Part of a small language model's weights: width 192, no biases in attention or MLP.
MLP neurons of a small language model. Each row is named by its layer, matrix (gate and up: input weights) and neuron, and shows model dimensions 16-143. Each number is 50 + 15 x the weight over its row's rms, rounded and kept within 0 to 99. A neuron's up and down rows have the sign that makes its largest values positive.
Before each neuron's rows, "fires after" lists the tokens most often just before its 100 highest values on Wikipedia text that the model never trained on.

fires after: " ", ".", "\n"
L3.gate491:19 14 22 33 52 50 44 63 55 43 39 54 45 67 70 47 66 18 49 50 70 46 68 58 53 45 38 78 46 48 43 63 31 39 05 45 31 52 50 24 37 44 53 37 50 65 44 64 53 67 26 61 77 39 63 41 42 42 44 66 67 62 44 46 51 42 33 42 57 65 74 59 88 29 43 62 32 52 49 61 28 47 47 67 54 45 49 18 40 21 58 50 48 65 55 46 40 62 27 52 60 51 51 62 37 52 86 23 60 41 55 78 60 35 28 45 45 64 41 59 83 63 26 49 68 57 44 36
L3.up491:48 24 20 65 90 52 21 55 48 82 57 45 36 50 61 72 57 56 27 32 55 49 58 22 55 56 42 53 71 43 47 59 41 72 57 34 59 35 35 33 13 50 51 61 68 45 41 45 48 53 40 37 39 27 51 42 39 60 38 37 40 35 79 56 55 58 76 39 47 57 52 63 60 47 67 55 48 58 60 69 54 56 39 69 48 35 44 56 33 42 63 77 72 28 56 61 37 45 56 40 48 71 69 58 51 65 49 60 47 46 75 53 56 47 27 56 49 47 61 32 37 72 56 39 29 34 39 81

fires after: "3", "1", "5", "0", "7", "6"
L5.gate225:66 43 24 48 57 22 57 25 60 87 45 67 29 27 68 48 36 16 52 31 43 47 55 46 55 29 59 28 66 54 60 47 59 41 51 56 82 42 58 59 41 32 25 46 52 64 65 42 71 72 42 71 54 49 57 44 65 44 29 55 27 70 56 62 46 47 34 40 51 66 62 73 64 59 61 60 47 28 44 42 28 39 57 70 13 61 32 42 61 53 35 32 58 33 48 49 43 21 61 60 13 42 34 45 46 64 61 62 61 40 25 66 46 42 33 58 59 58 50 46 54 40 45 51 45 45 55 30
L5.up225:65 27 42 76 46 32 33 30 69 51 32 52 62 41 39 37 53 69 52 81 61 45 46 95 41 58 57 40 42 65 46 49 15 58 47 40 54 71 57 42 40 50 37 42 36 55 38 61 31 40 62 62 41 35 52 57 35 34 20 88 57 36 53 44 61 76 68 53 39 35 57 32 59 37 33 56 67 61 71 42 39 61 39 57 59 40 60 66 65 64 43 46 50 40 52 63 62 58 58 73 50 45 31 76 52 23 49 64 47 61 44 51 51 32 58 25 53 61 43 39 31 49 70 33 47 63 32 33

fires after: " =", "\n", ")"
L4.gate443:11 54 33 58 59 48 32 46 69 69 34 61 49 58 65 67 23 35 41 50 69 31 45 38 46 47 41 62 55 26 43 65 74 26 55 79 34 45 60 66 64 52 50 74 36 41 46 46 35 47 42 76 52 55 38 43 55 55 62 41 75 88 53 36 34 30 63 65 33 23 59 51 67 59 53 60 24 09 28 32 57 51 41 57 75 68 38 31 35 35 49 56 61 66 40 61 48 72 30 32 81 41 47 37 52 71 63 28 61 51 61 42 51 27 46 64 29 70 18 63 61 65 41 23 56 51 48 41
L4.up443:29 44 33 37 39 70 35 40 43 38 47 64 39 59 62 69 32 52 53 43 56 40 85 28 73 29 39 42 44 54 37 61 54 48 44 61 65 59 33 10 32 34 52 58 12 63 46 51 48 65 59 51 32 54 57 37 47 57 50 21 43 57 33 45 40 55 19 42 56 47 72 51 56 32 48 58 41 44 37 10 48 43 49 36 66 72 58 36 58 53 28 23 56 58 38 35 34 58 56 26 61 57 64 73 49 64 68 51 80 59 28 59 13 50 36 51 77 84 37 48 50 46 23 72 53 47 74 70

fires after: " ", " sq"
L8.gate304:58 47 71 31 73 60 73 49 37 56 46 60 07 30 58 53 58 39 54 50 23 59 62 47 49 55 60 68 69 86 59 58 68 53 17 65 31 72 57 52 33 26 65 44 55 68 39 25 41 62 53 51 53 41 22 50 51 48 52 35 24 55 67 54 62 42 63 80 52 48 67 49 58 42 57 41 44 59 49 57 32 69 53 55 81 47 49 66 30 43 76 27 24 48 76 58 51 41 77 41 27 54 54 58 75 31 57 31 71 55 51 67 39 31 34 61 54 29 27 58 17 60 67 76 50 47 44 59
L8.up304:43 51 40 57 54 28 72 33 42 47 34 41 58 58 32 69 63 51 64 65 57 36 47 47 44 74 49 55 52 42 71 63 72 48 39 22 34 56 34 42 42 38 33 50 58 38 51 42 33 58 23 41 25 31 45 43 34 65 74 39 50 55 65 51 58 46 49 62 47 53 26 70 42 58 27 25 28 60 56 47 59 58 76 53 42 51 61 48 59 77 55 64 83 50 53 75 57 44 67 33 29 55 30 81 50 41 77 68 49 46 51 61 54 68 28 27 48 47 23 55 24 31 59 52 49 58 14 28

fires after: "2", "9", "0", "1", " Sha", " E"
L6.gate158:28 46 41 71 66 35 43 30 61 70 39 30 49 64 64 50 72 37 52 46 44 38 24 61 76 37 60 56 62 40 50 64 61 46 58 47 64 32 56 45 24 53 51 52 59 36 50 37 62 38 65 71 58 27 74 31 75 67 24 56 52 67 49 57 17 30 29 38 64 57 37 68 35 46 30 43 44 14 68 76 61 57 65 27 46 53 62 41 43 37 47 34 26 61 49 49 65 71 65 50 58 43 04 60 22 75 37 66 58 36 46 34 40 61 68 52 60 53 62 49 67 30 36 48 59 73 57 20
L6.up158:48 32 38 52 79 56 40 28 59 43 54 48 55 87 68 64 27 67 53 49 76 50 49 64 33 59 42 40 22 76 15 38 30 52 82 67 53 49 26 67 47 32 22 35 39 45 17 67 72 44 57 63 50 46 34 75 40 57 49 36 64 36 68 54 47 49 57 25 26 40 64 47 55 42 42 55 52 74 49 50 52 72 27 56 36 48 77 34 63 41 48 76 71 72 28 61 36 47 34 64 75 60 41 29 23 52 53 55 59 28 45 24 37 58 64 69 38 88 42 46 43 54 54 50 54 53 69 33

fires after: "\n", ")"
L4.gate183:22 53 44 34 25 81 46 40 47 53 63 81 53 54 48 58 44 55 52 31 63 47 50 48 58 56 31 44 42 19 34 75 56 46 57 82 56 57 34 53 82 15 65 76 28 22 74 61 53 72 43 44 52 60 63 58 26 20 54 41 79 73 44 63 51 46 46 67 48 37 43 25 07 40 67 70 20 37 44 41 48 63 58 47 56 42 44 26 36 44 31 53 51 45 39 53 39 40 42 42 60 57 79 28 60 58 66 54 42 80 58 53 45 38 40 38 47 55 45 79 64 30 47 69 64 19 47 25
L4.up183:24 67 45 41 43 44 78 14 63 30 17 75 53 60 63 77 39 28 14 46 67 59 26 39 40 54 50 31 68 54 22 63 70 45 41 71 31 63 39 52 44 25 58 46 54 45 34 39 44 82 37 58 71 74 39 46 40 49 36 48 53 59 39 34 27 39 35 63 55 64 41 40 59 68 36 60 40 28 40 29 47 56 59 67 55 56 40 18 50 53 29 26 59 66 52 45 63 39 74 42 57 42 65 45 61 42 55 45 45 68 40 21 43 39 40 52 43 62 42 51 43 61 51 57 78 26 47 57

fires after: "0", "9", "′", "°"
L8.gate490:62 86 51 55 58 67 81 58 25 68 25 24 37 65 68 41 78 73 35 40 46 27 68 72 52 29 55 53 53 50 61 50 51 45 50 33 40 67 41 40 83 56 55 45 59 41 27 70 53 31 55 57 57 62 43 53 69 39 41 52 39 53 55 38 17 56 18 41 57 62 47 58 46 56 64 23 62 44 37 56 57 63 55 41 31 99 34 50 55 68 78 39 37 64 57 65 46 39 81 48 59 33 47 51 42 51 58 29 86 33 42 48 26 48 42 72 57 42 59 53 58 42 39 61 46 47 52 46
L8.up490:66 50 51 49 74 37 70 50 61 42 35 41 66 58 63 49 33 67 44 46 59 60 73 65 56 48 28 29 65 53 36 44 42 32 74 38 47 56 34 38 36 42 56 38 56 21 61 61 39 43 45 66 39 62 58 38 60 00 31 44 50 77 62 61 36 52 16 74 50 56 65 54 62 57 58 77 31 49 38 63 43 75 77 48 46 71 35 64 48 28 55 71 38 52 68 50 62 47 31 25 65 53 30 51 38 28 50 69 45 61 52 16 52 54 58 66 44 49 45 37 03 68 56 52 60 44 49 41

fires after: "2", "1", " Dar", "8", "6"
L5.gate164:43 75 50 47 38 50 55 11 52 50 36 53 58 39 49 59 40 40 43 45 37 52 26 62 66 38 80 75 58 47 60 32 52 76 62 56 39 42 61 39 37 31 55 50 61 39 38 51 38 58 68 68 33 32 57 49 52 58 14 47 45 57 59 44 46 41 91 66 60 44 60 81 71 50 51 64 28 40 41 33 24 60 54 49 36 26 60 18 63 52 35 84 57 45 36 47 44 44 83 42 26 55 15 61 45 66 25 46 67 54 62 65 30 75 61 64 43 54 74 58 57 31 40 79 28 63 39 41
L5.up164:76 34 81 79 55 61 40 12 50 52 40 40 42 66 53 47 64 47 50 64 70 62 28 51 20 49 67 46 52 58 47 58 58 36 62 37 47 49 45 58 51 95 41 57 29 51 35 38 51 55 65 46 45 44 19 64 75 53 47 65 61 32 85 43 47 32 67 51 61 59 53 35 57 67 83 56 55 61 56 45 53 39 64 28 48 64 40 46 61 89 30 49 89 60 90 65 37 45 56 58 52 20 63 55 62 53 54 62 48 39 50 28 41 44 54 39 45 59 54 51 43 48 47 41 55 29 33 47

fires after: "1", "2"
L4.gate214:37 64 29 72 41 36 44 54 51 56 76 47 56 43 43 56 47 35 12 40 31 49 73 52 71 43 68 55 60 21 57 66 54 67 78 68 59 59 63 46 31 65 54 31 45 51 39 57 64 54 66 45 42 46 47 29 04 37 78 39 52 25 67 51 63 46 66 36 72 54 44 65 48 58 68 71 27 56 16 59 46 38 75 57 32 70 64 61 86 56 38 60 39 39 47 31 55 49 80 49 50 52 69 32 60 45 45 62 58 59 53 52 54 61 50 44 54 38 67 34 62 53 43 77 68 48 73 75
L4.up214:54 64 53 43 43 32 30 30 52 64 33 53 44 39 66 31 56 40 28 53 84 53 46 26 45 65 46 28 53 43 45 53 40 33 56 58 26 37 41 69 15 66 26 65 57 46 57 49 23 63 64 63 81 56 66 42 61 47 42 14 56 60 56 55 51 77 49 39 54 67 48 22 49 49 56 41 74 24 58 68 78 34 57 42 29 32 50 39 08 58 45 36 10 68 56 58 54 65 74 64 61 70 42 36 51 65 30 44 78 42 45 36 42 63 62 56 79 64 52 73 63 42 53 44 33 34 38 36

fires after: " =", ")", "\n"
L8.gate421:59 52 32 66 45 50 42 35 45 41 56 41 27 62 75 77 39 48 37 46 76 68 23 37 32 49 33 29 65 39 56 39 52 53 62 40 43 59 56 71 59 49 25 40 42 50 45 29 71 38 36 65 80 48 35 30 46 61 39 53 55 25 42 36 54 59 09 55 51 32 53 56 52 53 69 51 33 35 41 40 50 21 48 72 57 33 62 45 83 28 53 53 63 60 24 49 66 23 57 31 61 46 65 72 53 50 51 48 65 29 38 64 58 46 13 47 00 56 62 53 41 39 43 58 31 55 54 17
L8.up421:58 50 41 49 35 69 19 49 63 57 40 43 41 50 47 55 35 57 48 56 86 90 42 73 46 23 32 43 60 58 79 60 34 55 58 67 48 69 39 45 51 18 31 32 37 23 47 18 43 43 29 46 44 61 54 58 42 69 22 23 65 54 53 51 35 53 42 50 45 57 32 49 34 30 47 45 31 43 52 59 62 39 41 43 48 40 62 14 67 40 42 30 56 39 28 55 28 53 41 41 72 63 45 44 54 83 73 47 68 75 50 47 56 63 58 53 34 60 60 60 77 55 28 51 33 49 78 30

fires after: "1", " ", "2"
L5.gate511:45 76 25 45 27 64 17 61 58 70 66 25 23 33 32 65 40 66 27 38 73 45 64 40 42 76 49 31 50 48 68 64 63 84 84 59 27 57 65 60 81 32 48 25 45 64 30 54 50 36 63 65 31 41 50 41 40 58 38 53 60 63 41 64 72 66 60 54 53 45 38 54 52 60 32 64 61 64 32 60 69 67 55 65 48 51 81 53 46 48 31 55 19 48 23 64 59 70 84 38 66 78 70 69 34 43 71 35 69 69 52 53 20 54 42 56 61 29 29 52 52 30 15 51 35 63 61 45
L5.up511:36 50 52 67 28 69 66 43 30 75 33 65 48 25 49 72 43 46 54 25 72 65 42 63 55 56 30 50 62 50 42 29 51 31 50 52 44 83 61 53 44 69 42 41 40 37 39 49 32 24 58 73 64 35 47 47 45 36 88 47 67 69 38 59 66 66 35 58 49 45 36 48 45 32 54 69 57 56 36 79 46 81 40 56 29 54 37 47 27 40 51 62 22 18 55 68 72 79 60 66 47 34 34 52 03 43 33 28 66 63 54 36 37 41 44 80 60 47 40 60 25 48 64 57 35 43 50 59

fires after: "0", "|", "\n", " ", "–", "9"
L8.gate307:35 53 84 55 47 48 53 62 26 37 37 40 37 53 43 62 45 43 71 08 62 64 59 48 75 80 55 76 53 48 45 62 31 51 48 44 45 62 65 27 46 33 33 42 45 50 68 38 55 54 33 47 48 32 35 27 32 49 36 43 57 52 43 46 41 33 67 62 52 51 49 17 46 49 57 40 60 57 41 49 25 74 52 57 48 56 50 47 71 32 64 38 20 29 85 64 27 64 52 26 54 42 53 49 50 50 70 27 57 35 27 81 25 48 45 48 52 49 35 56 66 48 42 94 50 55 50 61
L8.up307:55 40 61 32 75 27 10 51 42 49 39 30 71 52 53 44 53 53 33 50 67 77 40 33 74 44 71 46 39 37 57 74 29 55 50 19 74 72 49 14 69 54 31 60 46 49 16 36 32 72 37 68 52 50 62 40 55 45 50 33 51 52 57 45 47 59 46 72 69 62 39 63 46 63 39 56 45 68 53 54 61 80 50 63 45 26 40 33 50 71 38 24 46 25 46 42 46 39 43 25 76 52 68 35 69 70 60 34 52 43 48 51 61 58 66 54 41 55 41 67 82 65 51 41 41 59 28 38